{
  "hidden_size": 384,
  "head_dim": 64,
  "intermediate_size": 1536,
  "tie_word_embeddings": true,
  "init": "uniform",
  "init_std_qkv": 0.0257,
  "init_std_up": 0.0257,
  "optimizer": "muon_variant",
  "beta1": 0.95,
  "warmup_steps": 200,
  "batch_tokens": 131072,
  "dataset": "wikipedia_en"
}
MLP neurons of a small language model. Each row is named by its layer, matrix (up: input weights; down: output weights) and neuron, and shows model dimensions 128-191. Each number is 128 + 32 x the weight over its row's rms, rounded and kept within 0 to 255.
After each neuron's rows, "fires on" lists the tokens most often at its 100 highest values on Wikipedia text that the model never trained on.

L5.up1093 [160 127 104 111 141 127  94 195 124 141 119 137  73 115 115 142 148 124 107 119 140 135 102 136 110  97 106 120 118 116 144  97 126  72 126 143 137 171 162 162 125  71 103 130 106 116 108 154 105  82 110 148 172 121 153 170  90 163 169 146  94 175  97 114]
L5.down1093 [143 204 132 195  71  99  98 132 112 101 146  94 166 145 121  60 127 111 127 112 156 140  72 127 136 156 132 144 154 155 131 112 110 121  72 104  79 131 148 136 125 109 165  98  55 102 167 151 163 129 154 131  83  72 187 168 100  98 125 133 173  83 107 105]
fires on: "ell", "old", "ll", "ear", "ull", "ale"

L2.up737 [144  79 131 131 123 127  66 100 109  92 153 132 123 136 146 158 174 132  75 144 164 177 151 173 132 103 142  86  76 141 129 128 126 163 154 137 150 123 133  91 126 133 115 102 140 127 128 156 162 109 185  83 127  91 157 175 146 125 101 174 105 139 116 107]
L2.down737 [ 91 106 106 134 146  90 128  78 119 101 126 116 137 149 197 167  85 135 103 101 119  89 157 140 124 131 158  90 152 124  84 152  88 174 140  93 160  77 146 120 164 147  96 180 106 106 115  97 142 160 140 169 108 128 135 133 149 183  86 139 100  88  92  97]
fires on: " later", " l", " early", " cl", "ow", "areer"

L5.up897 [ 94 141 154 172  90  97 145 198  65 119 177 137 169 128 102 108 160 132 129 110  93 167 131  86 213 147  90 186 117 104 132  84 143 133 133  98 132 170 124 115 200 160 113  47 167 161 173 153 119 116  86 125 156  90 123  83 110 110  82 130 127  94 145 156]
L5.down897 [139 138 170 141 106 124 149 120 118 130 139 145 172 140 140 151 120 177 118 144  57 129 123  90 166 107 122 138 174 105  73 110  89 151 104 128 122 160 106 177 153 182 137  59 102 128 139 153  59 112  95 122 178 104 153 107 152 150 130 136 150  95 145 123]
fires on: " S", " s"

L2.up390 [181 125 131  56 175 183 130 176  93 143  73 142 168 136 103 155 149 145 117  69 149 115 175  72  88 194 137 128 137 129 132 138  36 123 161 117 167 154  92 131 134  44  93 205 133 120 120 126 160 144  49 156 138 107 129 178 136 158 158 140 128 131  89 123]
L2.down390 [137 104  76 105 143 130 162 123 146 217  46 174 129 132 148 210 173 179 116  68 103 137 151 105  72 159 117 158 114 127  98  90 104 102 121 155 197 135 105 146 174 105  78 138 144 137 177 125 142 150 104  78 152 178 115 125 129 130 120 131 150 106 117 161]
fires on: "ons", " cons", "lex", "ous", "ax", "ox"

L7.up108 [113 127 125 145  93 112 109 120 151  64 197 137 174 125  94 150 158  73 146 175  96  92  82  99 127 172 130 145 143 100 141 112  74 105 132 147 124 198 139 150 102  99 123  84 102 109 140 162 164 101 130 107 123 100  87 100 101 156 151 152 177 121  76  82]
L7.down108 [189 176 128  91 153  96 158 143  99 127 115 143  99  98 203 112 118 127 135 130 111 107 155 150 112 175 105 160 159 103 118  89 157  99  60 176 119 123 106 108 136 138 167 110  79 129 154 126 134 192 117 117 163 114 111 124 117 120  71 152  54 202 126 128]
fires on: "est", " st", "ed", " l", "p", "ual"

L2.up1432 [139 188 145 139 189 168 123 174 123 137 117 136 125 151 163 162 125 115 101 103 158 159  80 178 124 152 127 138 141 133 148 171 144 164 148 148 125 154 148  81  52 119 119 161 152 105 193 120  83 121  81  73 207 133 134 191 112 131 146  95  65 101 104 122]
L2.down1432 [102 128 183 172 117 197  82 215 188 150  89 113 135  74 158 166 138 127 130  76 150 118 134 119  97 120 126 104 118 133 155 114 174  95 132 110 121 183  96  93  92 108 133  88 111 126 155  95  93 140  56 134 162 164 136 162 100 147 159 103 121 152 171 140]
fires on: " Dr", " dr", "ble", "port", "side"

L5.up1055 [ 91 136 159 135 185 111 121 154 132 147  94  75 185 172  99 166  83 116  89  82 157 165 133  98 113 171 145 112 143 176 146 136 111 131  83 127 116  99  91 138 152  78 125 159 135 119 152 107 125  66 109  87 149 129 113 127 155 126 136 112 164 115 113  92]
L5.down1055 [146 177 196 102 182 164 142  99  87 207 132 143 164 141 165 138 122 161 148 162 198 141  98 123 118 142  87  90 147  99 105  91 126 137 129  98 191 135 122 171 177 144 137 183 156 117  82 160 138 155 132 159 163 108 124  86 134 131 130 149 129 104 119  66]
fires on: " cons", " cap", "ons", " Z", "Z", "ig"

L2.up95 [148 120 112 116 100 148 118 152 146 115 126 110 122  78 166 184 148 131 135 132 147  79 137 123 146 118  89 143 189 151  79  97 127 130 144 121 122 157 153  70 163 110 116 107 168  71 127 116 144 112  80  98  81 165 138 132 154 101 124 151 173 132  86 175]
L2.down95 [ 87 101 110 128 150 121 118 115 124 156  63 120 178 115 132  80 141 147 114 139 131 158 106 226 101 111  55 148  81 113 173 137 114 134 113 102  87 139 158  92 177 146 127 147  44 136 159 159  75  64 108  91 106 133 123  97 172 121 143 141  72 112 162 106]
fires on: " on", " with", " l", "duction", "und"

L5.up1522 [104 115 158  78 141 182 161 184 122 145 107 128  70 110 128 134 118  97  85 169 146 134 130 166 107  67 133  49 112 107 139 119 161 170 122 188 124 148 109  95 122 170 126 105 148 149 105  64  97  99  85 103 215  99 196 198 127  63 111  56 174 115  82  97]
L5.down1522 [118  76 118 199 129 107 157 123  77 116 124 114  74 165 121  99 174 122 120 106 185  60 137 180 182 117 178 123 143 106 163  82 145 106 149  87 127 117 146 121 120 169 171 113 188 163 122 128 162 108 136 116 130 146 199  98 142 140 144 169 160 131 122 132]
fires on: "al", "il", "o", " con", " cl"

L10.up1045 [152 144 115 158 143 164  90 121 110 115 155 145 110 110 154 129  91 103 106 171 163 170 105  24 129 128 119 175 109 140 120 161 121 130 127 120 105  71 150 142 165 112  96 143 127 149  79 116 106 112 108 124  99 147  92 133 150  55 104 167 153 113 151 134]
L10.down1045 [144 140 107 181 137 135 159 122 131 133 167 131 156 100 142 141 121 145 117 105 126 128 186 155  82 169 143 159 136  89 181 138  72 145 103 155 126 126 154  86 152  99 140 112  98  19  83 130 150  92  95 108 106  88 125  82 120 105  73 168  95 167  96 118]
fires on: " m", " ", " M", " a", " an"

L2.up211 [140 132 119 123 157  95  89 135 103  98 125 139 132 158 127 121 121 114 117 136  91 137 114  75 148 193 120 132  62 131 191 126 112 110 142 188 125 128 222 122 111 123 155 107 135 134 141 146 111  59  99 163 155 100 152  87 153 136 191 125 126 165 115 129]
L2.down211 [127 161 107 141 160 121 126 151 147  87 131 191 168 105 180 108 162  84 129 153  91 101 145  77 104 184 100 137 103 109 193 104 135 111 164 171 137  72 153 171  99 137  75 142 126 114 110 135 130 121 139 174  96 156 149 128 137 185 155  68 157 135 128 133]
fires on: "m", "t", "f"

L5.up306 [110  66 154 131 160 143 132 167  62 214 170  55 105 124 128 186 120 116  90  92 149 190 111 176 152 116 122 126 170 105 160 149 195 144 168 178 129 143 189 118 172 113  74 105 178 130 147 128  62 106  81  46 127 163 162 128 133  77 108 103 119 113 150  98]
L5.down306 [138 124 111 146 146 152 138 113 117 232  95 119 102 127  68 112  56 134 127 115 145 119 132 124 119 148 183 155 119 131 146  78 122 133  89 206 125 143  99 123 155 162 146 103 146 164  98 119 118 118  95 119 142 138 118 132 124 181 145 104  86 136  71  89]
fires on: "ev", "ol", " Dr", " dr", "um"

L7.up101 [128 171 163  88 132 180 142 127 115 163 118  99 156 119  89 108 166 146 106 151 138 112 137 152 124 103 136 109  93 154 133 107 121 160 181 139 126 166 134  54  94 138 133 180 176 143  63  37 111  93  64 121 114 162 164 129 128 123 138 143  93 132 194 102]
L7.down101 [153 143 139 148 143 115 111  65 135  69 142  75 123  93 145 106 119 136 127 121 138 150  95 152 112 227 114  57 108 128 106  20 108 112  62 117 163 134 133 120 128 177 151 122 166 117 177 173 142 134 126 223 135 153 128  83 143 187 100 172 183 146  69 112]
fires on: "il", "e", "ly", "al", "ess", "les"

L5.up672 [127 149 138 121 112 122 135 136 136 130 147 106 117 138 109  94 103 110 138 149 105 186  99 111  82 182 153 106 127 141 155 129 117 128  94 163 136 155 134  74 103  90 193 163 133 103 159 164 157 117 114 177 122  78 122  86 128 204 142 140  47  96 118 116]
L5.down672 [130 126 129 116 170 122  99 107 136  75 126 117 145 153 180 130 122  94 154 145 163  97 138  62 157  84  90 154  97 135 179 162 150 177 101 165 127 146 136 147 188  83 153 151 171  48 154 137  90 167 112 115 124 174 100  94 108 171  80  75 196 176 167 140]
fires on: "l", "–", "f", "-", "st", "if"

L10.up1009 [173  77 170 117  79 152 134  77 150  89 127 189  96  88 131 102 121 141 154 128 159  92 139 101  87 111 118 132 119 150 150 111 161 113 106 177 116 142 130 116  65 168 129 136 134 114 138  79 122 135 101  89 124 161  71 151 127 200 112 173 109  76 179 137]
L10.down1009 [156 102 119 146 113 183 111 200 130 135  77 104  89 171 121 110 100 158 133  96 138 143 156 203 148 125 130 147  94 111  84  99 125 106 110 164 152 116  46  91 122 166 109  88  75 135 109  81 119 119 166  65 187 119 129 113 162 129  87 161 197 130 139 147]
fires on: " C", " c", "C", "c"

L10.up1027 [111  77  87  38  67 143 196 167 104 145 104 112 149 122 163 122 156 171  87 174  68  39 198 122 135  96 122 103 140 107 122 130 147 151 132 159 149 118 134 134 113 123 115 156 171 110 164 142 122 125 112 155 140  78 187 131 116 132 106 107 156 147 155 176]
L10.down1027 [152  77  56 141 129  95 166 168 117  41  83 142 143  62 162 104  93 159  87 117 159 138  79  70  97 129 190 126 119 129 129 127 149 121 157 126 159 150 182 185  96 112 115 159  92  79 121 157  95  94  62 171 130  65  64 122 136 191  91 142 169 149 180  93]
fires on: " S", " s", "ing", "Ch", " two"

L7.up1361 [160 175 152 150 122 178 134 145 131 123 113 132  96 105 145  90 139 124 158 138 130 182 120  85 119 128 104 152  99 148 111 110 101 182  90 161 158 139 167  71 113  91 115 122 135 132 130 131 154  82 116 138 127 146 138 173 104 138 115  91 133 157 111 151]
L7.down1361 [168 140 102 116 113 161 199  94 170  98 144 119 193 157 172 143  90 140 123 173 130  82 151 219 158 126 144  46  96 124 143  72 121 139 132 178 136 121 119 126  66 153 159  98 160 128 145 134 125 154 146 141 146 116 127 108 124 123 133 166 110 112 149  98]
fires on: " of", "s", "e", "ele", "it", "ition"

L7.up1284 [ 89 104 140 114 142 170 150 152  83 162 132  99 173  88 156 147 132 128  86 139 151 125 217 138  89  47 141 196 107 154 118 113 164 142  94 106 133 127  99 130  92 137  95  85 135 105 188 134 117  65 174 133 166 148 132 116 126 112 120 145 182  97 156 190]
L7.down1284 [180 118 112 170 181 133 125  80 149  98 121 105 119 126 110  74  88 137 154 130  85 122 113 110  76 138 176 138 123 129 152  93 141  96 145 140 146 121 130 112 191 156 149 158 116 166 102 111 134 163  71 174 119 119 185 132 139 109  39 127 179 136 117 149]
fires on: " It", " inv", " me", "re", "t", " there"

L2.up203 [115 131 146 130 139 123  97 211 126 144 130 141 155 140 125 201 165 154 144 145 126 159  80 139 109 103 186 128 140 152  66 164 123 112 147 145 113  76  97  80 120  83  74 142 152 129 166  93 131  93  90 189 164 131 143 124 129 182  83 137 156 116 109 146]
L2.down203 [138 144 185 136 214 131 168 144 142 111  65  91 148 184 119 192 141 190 134 154 108 146 115 126 145 117 132 126 145 129 118 166 157  42 106 120 103 125 122  98 123 115 151 139 127 146 145  98 128 132 154 168 161 127 122 113  98 183  70 100 153 112  95  98]
fires on: " St", "St", " str"

L5.up1222 [143 152 138 136 162 144 124 136  66 166 199 113 187 125 132 122 133 135 128 102 143 117  80 141 126 148 108 118 123 214 115 127 169 101 152 169 164 174 164  87 141  37 203 215 122 129 130 107 152 142  82 149 107 176 148  95 147 100  49 178 119 119 137 152]
L5.down1222 [104  94  93 175 150  76  88 108 133 137 116  90  87 178 141 135 150 120 164 144 140 190 111 130 168 156 136 121 121 154 126 154 155 136 110 156 158 107 161 194 105 192 179 115 144 173 145 156 133 184 158 115 133 175 122 138 122  94 146 107  79 109 169 131]
fires on: "w", "o", "e", " co", "ister"

L2.up966 [122  89 138 116 155 108 137 176 140 124 113 135 163 143 128 139 154 138  68 105 105 130 174 183 166 118 100 159 147  82 120 100 121 111 192 151 118 123 207 166 108 121 125 125 160  95 115 153  87  81 129 132 171 104 141 105 167  81 213 166 113 184  98 125]
L2.down966 [100 116 151 182 180  82 161 143 154 124  88 110 143 126 137 153 146 169  64  95  80 109 139 142 138 173 134 154 147  77 122 112 117 108 168 140 119 144 231 195  64 112 181 167 105  94  95 152  84 124 128 125 170  96  94 107 158 119 190 139  78 168 126 120]
fires on: "f", " F", "F", " f"

L5.up146 [146  88 131 127 124 151  95 102  73 128 155 106  98 135 111 173 127 162 158 151 126 170 111 113 169  46 162  94 149 140 138 109 147 100 165 117 104  99 115 129 110 134  73 163 119 110 143 181 141 159 121 167  53 130 149 100 133 141 174 140 153 169 146 115]
L5.down146 [125 141 211 133 102 149 128 124 124 159 112 136 108 143 180  97  86 103 162 135 114 164 183  63 100  79 181 153  94 140 147 137 176 135 119 105 169 150 189  75 133 148  68 102 125 151 142 123 134 160 162 196 168  76 141 139 125 139  34 146 150 182  96 113]
fires on: " of", ",", " C", " T"

L7.up947 [145 121 188 101 123 146  99  98 152  63 123 128 127 126 125  73 101  99 173  86 111 166 134 101 108 109  97 102  53 146 165 111 150 174 151 144 112 135 176 152  66  36 149 141 129  78 135 115 169 106  89 163 162 105 144 128 143 152 142 150 141 166 129  81]
L7.down947 [143 160 101 132 140 138 102 139  98 129 156 110 159 191 191 128 158  98 142 137 140 173  84 117 159 118 144 145  77 120 104  98 100  97  86 172 124  99 119 106 137 146 119 136 144 113 147  89 182  83 145  57 132 139  92 141 143 177 138 180  80 133 105 182]
fires on: ".", "p", "an", "ol", "m"

L10.up874 [161 162 135 151 111 187  94 121 167 124 137 162 115 121 164  84 122 118 129 133 128  94  66 137 139 113 148  98  66 155 115 148 197 148 121 137  74 139 113  89 124 157 180 203 142 165 157 131 113 107 136 129 161 135  85 117  88 180 120 169  95 128 178 113]
L10.down874 [208  96 116 118 106 111 121 161 111 118 115  95 126 104 127 159  73 140 166 170 179 104 121 134 169 129 142  99  55  87  93 168 117 157 137 107  31 104 104 150  56 135 104 106 155 177 124 147 131 105 139 128 103 121 128 175 155 105 126 147 170 163  82 167]
fires on: " c", "c", " b", "r", " d"

L10.up362 [180  67 127 111  51 116 132 101 138 138 122 108  96 164 114 190 175 153 125 123 138 115 161  70 131  92 121 112 180 102 104  89 102 183 162 157 138 132 119 129  70 143 196 159 131 140 152 207 102  89 127 124 127 136 170 100 119 155 136 136 120 116 181 171]
L10.down362 [170 116 157 141 131  72 177 117  96  85  82 141 117 179  91  44 140 125 105 139 146 177 115 184 110 115  85  54 193 148  96  81 148 119 156 146 137 198 164 162 157 152 167 112  93 129 128 132  76 139 118  70 100 120 136 118 110 162 134  87 137  88 153 115]
fires on: " D", " S", " s", " d", "D"

L7.up1517 [118 145  79 202 122 122 140 211 202 112 215 161 125 119 108 114 183 158 173 157  75 109 147 120 155 100 148 107 170  91  97  98  96 121  99 107 112 137  97 177 128 133 131 133 178 119 165  87 163 119 127 128 130  88 104 174 124 114 125 165 120  75 152  98]
L7.down1517 [182 175  87 107  98 131 112 110 125 134 123 157 193 135 113 160 181 127 139 138  83 142 141 148  99 103 158 140  96 113 110 180 101 106 143  99 156 124  98  92 113 110 146  85 142 152 101 130 193 141  71  48 120 164 114 103  83 126 133 145 153 183 151 110]
fires on: "it", "b", "ab", "ib", "an", "g"

L7.up1393 [132 151  91 128 153 103 151 160  93  85 109 135 132 111 118 112 124 118 161  64 106 164 151 100 132 127  65 163 108 117 221 115 138 164 171  93 158 102 108 113  73  91 150 150 117 112 169  83 147  81 142 144 105 145 146 148  86 175 125 171 110 208 199 101]
L7.down1393 [138 149 176 149  76 177 146 171 107 172  47 132 140 192  86  71 123  95 154 148 145 142  77 159 148 116 155 106 129 158 138  57 117  97 100 172 132  88 164 194  92 115 108 103 111 120 177  61 213 118 165  98 143 136 153 136 119 126 113 127 103 176  70  76]
fires on: " r", "ic", "lect", " add", " no", "cept"

L2.up1143 [ 88 136 108 160 119 119 161 103 135 149 128 160 104 194  85 138 141 113  85 176 162 129 115  95 101 167 127 141 170 204 169 186 181 122 159 102 124 155 168 125 151  66 146 126 120 164 136 107 124 133  55  69 112 146  88 150 124  84 149 130 175 142 150 143]
L2.down1143 [126 214 148 133 137 139  86  95 140 149 194 141 111  75 175 119 164  73  73 108 161 105 142 126  78 119  85 111 134 166 146 124  98 169 175  73  68 143 173  81 171 125 137  86 105 164 110  85 183 151 155 144 125 145  72 122 102 119  85 125 208 106 152 107]
fires on: " record", "eb", "ity", " about", " number", "eed"

L10.up1060 [114 124 192 163 144 183  96 104 113 180 135 103 126  78  90 117 149 203 144 121 143 229  80  76  98 168 105  97 107 131 143 123 131 120  59 137 189 116 103  87  84 127  77 117 115 118  71 101 177 215 114 174 117 135 118 152 121 164 167  90 126 202 133 166]
L10.down1060 [168 127  31 146 106 100 128 148 106 108 110 193 187 156 114 136  87 133 127 111  75 148 161 161  66 167  88 138 109 122 123  75 112 104 133 134 130 152 134 138 157 161 145 156 117 176 176 142  95 117 112 172 136  89  77 144 121 180 131  99 115 143 119 105]
fires on: " a", " an", "ele", "e", "th", "itle"

L7.up671 [131 123 186 156 158  73 143 105 161 138 155  99  95 162 138 116 174  86 156  80 127 130 107 142 106 110 146 101 131 123 145 103 134 170 194 183  82 125 103 147 110  95 165  73 171 170 125 156 114 197 140 126  65  72 183 124  91  48 127 207 127  99 111 146]
L7.down671 [139 129 100 131 116 115 165  99 122 173 104 132 149 106  51 116  82 160 212 145 199 160 125  82 169 103 121  78 121 134  65 140 103  39 139  72 124 106 165 187  55 122 147 125 124 121 134 111 204 123  98 100 116 121 141 133 124 127 141 154 203 147 106 109]
fires on: " Con", " New", " On", " in", "le"

L10.up667 [118 139 106 148 121 158 144 131 129 101 163 148 160 132 179 124 121 116  84 119 124 131 112  90 125 115 177  22 155  89 118 148 170 135  61 136 146 136 111 149 111 154  89 146 151  78 154  92 108 136  78  90 148 137 156 103 159 113 124 181 114  96 118 126]
L10.down667 [180 160 107 171 137 110  91 145 138 117 135 158 115 118 104 113  92  94 104 129 135 175 155 117 119 134 157  79  91 109  97 153 114  65  96 136 127 100 176 109  95  99  74 113 164 136 144  94 165  91 137 138 142  66 154  63 118 158  93 118 146 160 122 114]
fires on: " cent", "ig", " Q", "us", " mod", " cont"

L2.up1012 [141 187 106 142 109 104 104  88 110  78 141  87 126 198 107  79  75 147 149  79 126 196 207 107 134 103 150 151 132 156 108 115 133 148 146 145 104 114 122 148 105 171 113 126 104  92  79 163 170  73 155 139 169 138  75 101 135  76 146 131 121 116 124  92]
L2.down1012 [147 142 113 179 126 168 138 123 143 147 106 117 118 121 112 115  91 159 147  42 129 196 156 107 112 142 100 158 163 144 114 137 148 115 144 112 168  90 132 108 114 213 168 173 142  60 126 156 118 133 121 177 134  54 137 108 147  92 171 140 127 122  96  95]
fires on: "ose", "ide", "ris", "ced", "ult", "vent"

L2.up153 [150 122 168 150  89 170 174  96 104 115 143 134 132 111 133 100 107 187 110  95 182 107 158 164 140  42 109 158 138 168 142 127 108 164 137 127 129  79  65 151 113 117 113 161  60  86 118 123 125  62 155 178 199 112 133 109 136  81 117 117 139  80 124  89]
L2.down153 [122 109  93 127 102 175 176  96 147 106 116 145 123 170 179  80 105 205  89 196 145  79 210 210 164 123 131 146 124 116  96 168 181 144 121 135 176 120  95 163  63 156 111 152 131 100 127 138 128 118 170 164 128  85 138 110 155  60 106 130 185 103 102 149]
fires on: "re", " there", "eg", " reg"

L10.up1251 [140 193  96 178  95 179 113 158 157 152 170 154 102 145 127 101  90 190 177 180 112 168 134 123 118  97  99 153 130 114 124 164 128 142 114 118 190 150 175 135 172 126 169 166 135  88 119 129  87 114  91 115 103 127  79 148 132 109 177 109 137  94 134 139]
L10.down1251 [109 158  76 159 159 115 189 131 151 145  90 130 128  57 148  76 121 126 126  76 138 216 127 183 116  61 126 171 129 132 155 130 139  94 134  73 106 130 152 125 174  89 129  65 134 104  99 142 165 122 108 147 110  58  79 116 154 121  86  70 135 111 135  85]
fires on: "\n", ",", " r", "g", " to", "eg"

L5.up773 [ 98 200 137 121  70 109 165 106  97 140 130  87 123 115  64 160 128 147 170  85 178 109 135 155  81 142 191 151 105 205 127 163 157 163 167 103 183 125 127 139 116 159 148  90 107 100 131 154 143 171 137 132 181  92 173 142 103 133 156 111  89 134  96 153]
L5.down773 [164 106 170  80 107  90  33 157 127 117 130 154 196 206 160  73 201  95 133 186  95  54 139  59 122 132 130 149  94 104 135 147  95 179 153 194 105 127 126 175 167 149 107 133 162 132 151 134 141  63  93 136 142  95  77 139 163 148 174 122 127 128 134 144]
fires on: "'", "on", "s", "res", "oin", "oun"

L5.up847 [119 121 155 159 104 137 116 125 146 174 102 129 161 110 117 140 120 131 156 126 129 140  99  87 151 150 103 127 134 201 167  92 116  80 116 145 100 116  69 153 155 144 197 145 115 101 191 141 121 119 129 135 153  83 182  82 183  57 122 174 104 102  95  56]
L5.down847 [106 118 111  85 141 100 207 122 123 110 107 127 111 143  98 108 162 135 103 123 135 139 129 140  61 117  84 136 153 180 144 127 144 149 121 150 154 196  88  91 181  52 184 117 115 133 148 160 147 160 141 121 176 116 174  66 110 145 151 116 107 131 126 112]
fires on: "it", "ter", "fer", " add", "ten"

L2.up1329 [ 88 125 170 123 121 122 148 139 147 102 148 123 104 127 144 156  96 144 122 138 143  96 100 128  70 137 122 118 121 146 115 185 118  91 110 166 156 142 121 150 141  74  90  67 192 159 139 143 111  90 149 153 139 124 149 145  97 147 110 128 157 117  89 177]
L2.down1329 [115 134 104 141 125 124 161  95 148 115  99 149 118 116 100 115 137  98 104 166 148 173 128 126 103 179 195 106 126  93 165 167 158 115 130 119  53 180 126  99 137 150 146 135  89 171 159 107 115 119  75 124 131  75 130 127 140 118  58 118 130 127 119 126]
fires on: "°", " stud", "et", "st", " ex", "og"

L2.up216 [161  96 152 118 169 124  78 132 106 142 144 187 119  99 182  79 132 150 142 121 154 126 159 120 106 100 150 115 117 101 151 137 112 108  95  85  85 109 146 141 104 152 125 142 133 134 169  57 112 100  53 151 105 140 121  88  39 160 142 139  99 102 218 110]
L2.down216 [149 125 182 161 189 120 115 137 168 124 117 167 148  97 154 114 135 169  92 137 123 153 123 159 126 152 161  55 114  49 105 107 120  87 145 113 108 159 145 168  94 131  80 104 122 111 142  61 103 144  98 127 119 124 102 124  50 144 130 157 127 115 163 154]
fires on: "c", "C", " C"

L2.up174 [166  74 134 113 117 138  63 139 127 124 104  84 114 121 118 178 139 126 112  86 180  98  93 114 156 151 138 122 121 182 108 158 123 147 137 153 167 120 208 122 133 102 125 184 163 126 121 116 168  88  89 160 169 157 136  85 181 129 183  96 137 144  71 163]
L2.down174 [ 84 123 184 110 101 136 182  97 135 143 100  84 128 107 117 189 141 128 108 151 146 128  87 156 113 105  66 178  94 177 118 101  97 168 128 111 139 101 190  52 172 115 101 119 197 139 122 108 154  60  87 129 104 176 135 143 112  90 136 173 141 170 127 115]
fires on: "pen", " album", "te", "orn", " ext"

L2.up1293 [101  91 128  36 136 146 132  98 140 105 151 148 165 184 149 147 177 103  87 102 163 100 139 173 118 112  93 165 126 119 109 120 125 106 139 122 123 129  74 194 112 112  98 152 164 120 132  90 152 166 124 141 129 115 178 105 129 157  99 160 143 123  88  60]
L2.down1293 [134 121 142  73 117 131 130 110 153 173 105 145 126 111 136 114 206 113 116 162 133 138  91 126 113 144 106 123 156 115  89 121 140  84 106  80 143 123 150 163 109 105 123 220  92 152 114 154  88 167 111 130 112 132 116 132 164 174 124 195 210 115  76  49]
fires on: "ark", "ous", "ol", "p", " Pol", "ever"

L7.up906 [ 89 151 119 144 140 121 135 100 120 132 144 121  83 149 156 134 123 154 121  98 151 131 123  65 169 169 127 155  82 126 151 168 144 139 151 110 138 155 163  92 155 127 146 100 138 121 120  78 150  83  94 137 152  91  58 142 216 151  87 158 200 152 145 128]
L7.down906 [117  98 132 191 138 114 133 135 101 174 107  95 179 103 109 122 161  59  76 129  67 121 150 106 138  68 150 168 144 158 109 149 155 104 115 167 140  97 102 136 140 130 110 130 120  98 130 139 119 166 111 152  91 128 151 148 139 133  92  88 174 190 128 157]
fires on: "s", "il", "al", " ", "m"

L2.up716 [ 91 122 184 117  82 144 171 170 118  76 134 141 158 161  99 132  95 104 154 105 133 195 104  84 159 129 175 141 123 120 102 114 123 160 127 160 123 153 136 130 177 146 124  84 121 151 198 124 137  76  69 166  88 121 130  81  78 131 146 169 145 157 174 118]
L2.down716 [172 154 162 162 145  80 172 172 121 149 157 171 149 137 211 162  86 156 103 168  92 205 160 105 133 142 211 143 142 166  67 134 154 134 139 158 145 165 129 153 108 191 151  72 109 131 164 145 153 186 107 144 103 134 116 116 140 117 189 161 179 145 102 154]
fires on: "S", " St", " s"

L10.up1482 [ 59 121 114 154 125 135 105 110 115  73 125 139 162 183 156 104 129  87 127 112 163 100 112  90 130 143 210 140 222 131 123 138 111 121 122 116 115 117  69 178 142  98 127 134 137 147  96  54  93 119  99  97 163 115 109 148 124 127 155 121 125 112 116  70]
L10.down1482 [162  89 179 115 144 107  96 131 123  97 148 134 134 119  87 145 111 146  93 141 184 128 110 162 115  26 126 100 125 191 114 135 194 127 105 159 104 188 136 151 129 148 156 119 160  81 128 177  99 150 118 125 130 147  80 103  82 127 112 164 132 144 118 156]
fires on: " w", "w", "it", " Sp", "aw", " cent"

L7.up1091 [183 123 124 138  96 201  41 109  79 190 107 139 109 201 133 139 141 160 134 182  98 137 154 101 189 116 142 150  61 112 116  82 105 126 151  85 158 107 146 103 128  64 138 161  91 167 129 128 127 128 219 178  90 129 139 150  79 184 202 128 119 145 113 144]
L7.down1091 [ 76 124 177  93 114 131 117 165 149 114 133 132 162 107 116 122 181 167 146 181 142  89 117  86 149 174 118 133 168 126 105 103 144 133  94 153 119 150 165 133 104 127 128 173 153 116 135  30 119 130 152 109 103  81 127 125 143  89 130 207 129 110  59 177]
fires on: "0", " and", " several", " many", " of", ","

L2.up291 [114  99 138 136 147 129 152 100  85 196 187  98  84 165 141 156 146 126 136  89 121 152 172 155 164  91 111 199 152 150 109 109 133 134 133  97 173 138 151 118 109 135 136 163 114 219 162  84 156  94 147  85 145 111 180 137 118 133 159 100 162 124 146 137]
L2.down291 [150 128  64 101 137 117 132  98 144 168 144 108 146 147  94 141 140  91 142 110 126 112 155 166 157 111 114 204 141 147  83  70 134  78 132 111 112 151 151 144  84  98 202  99  92 143 142 155 140  80 154  76 115 114 154  78 155 161 154  86 188 152 136 148]
fires on: "ord", " det", "ard", " ret", " att", "reat"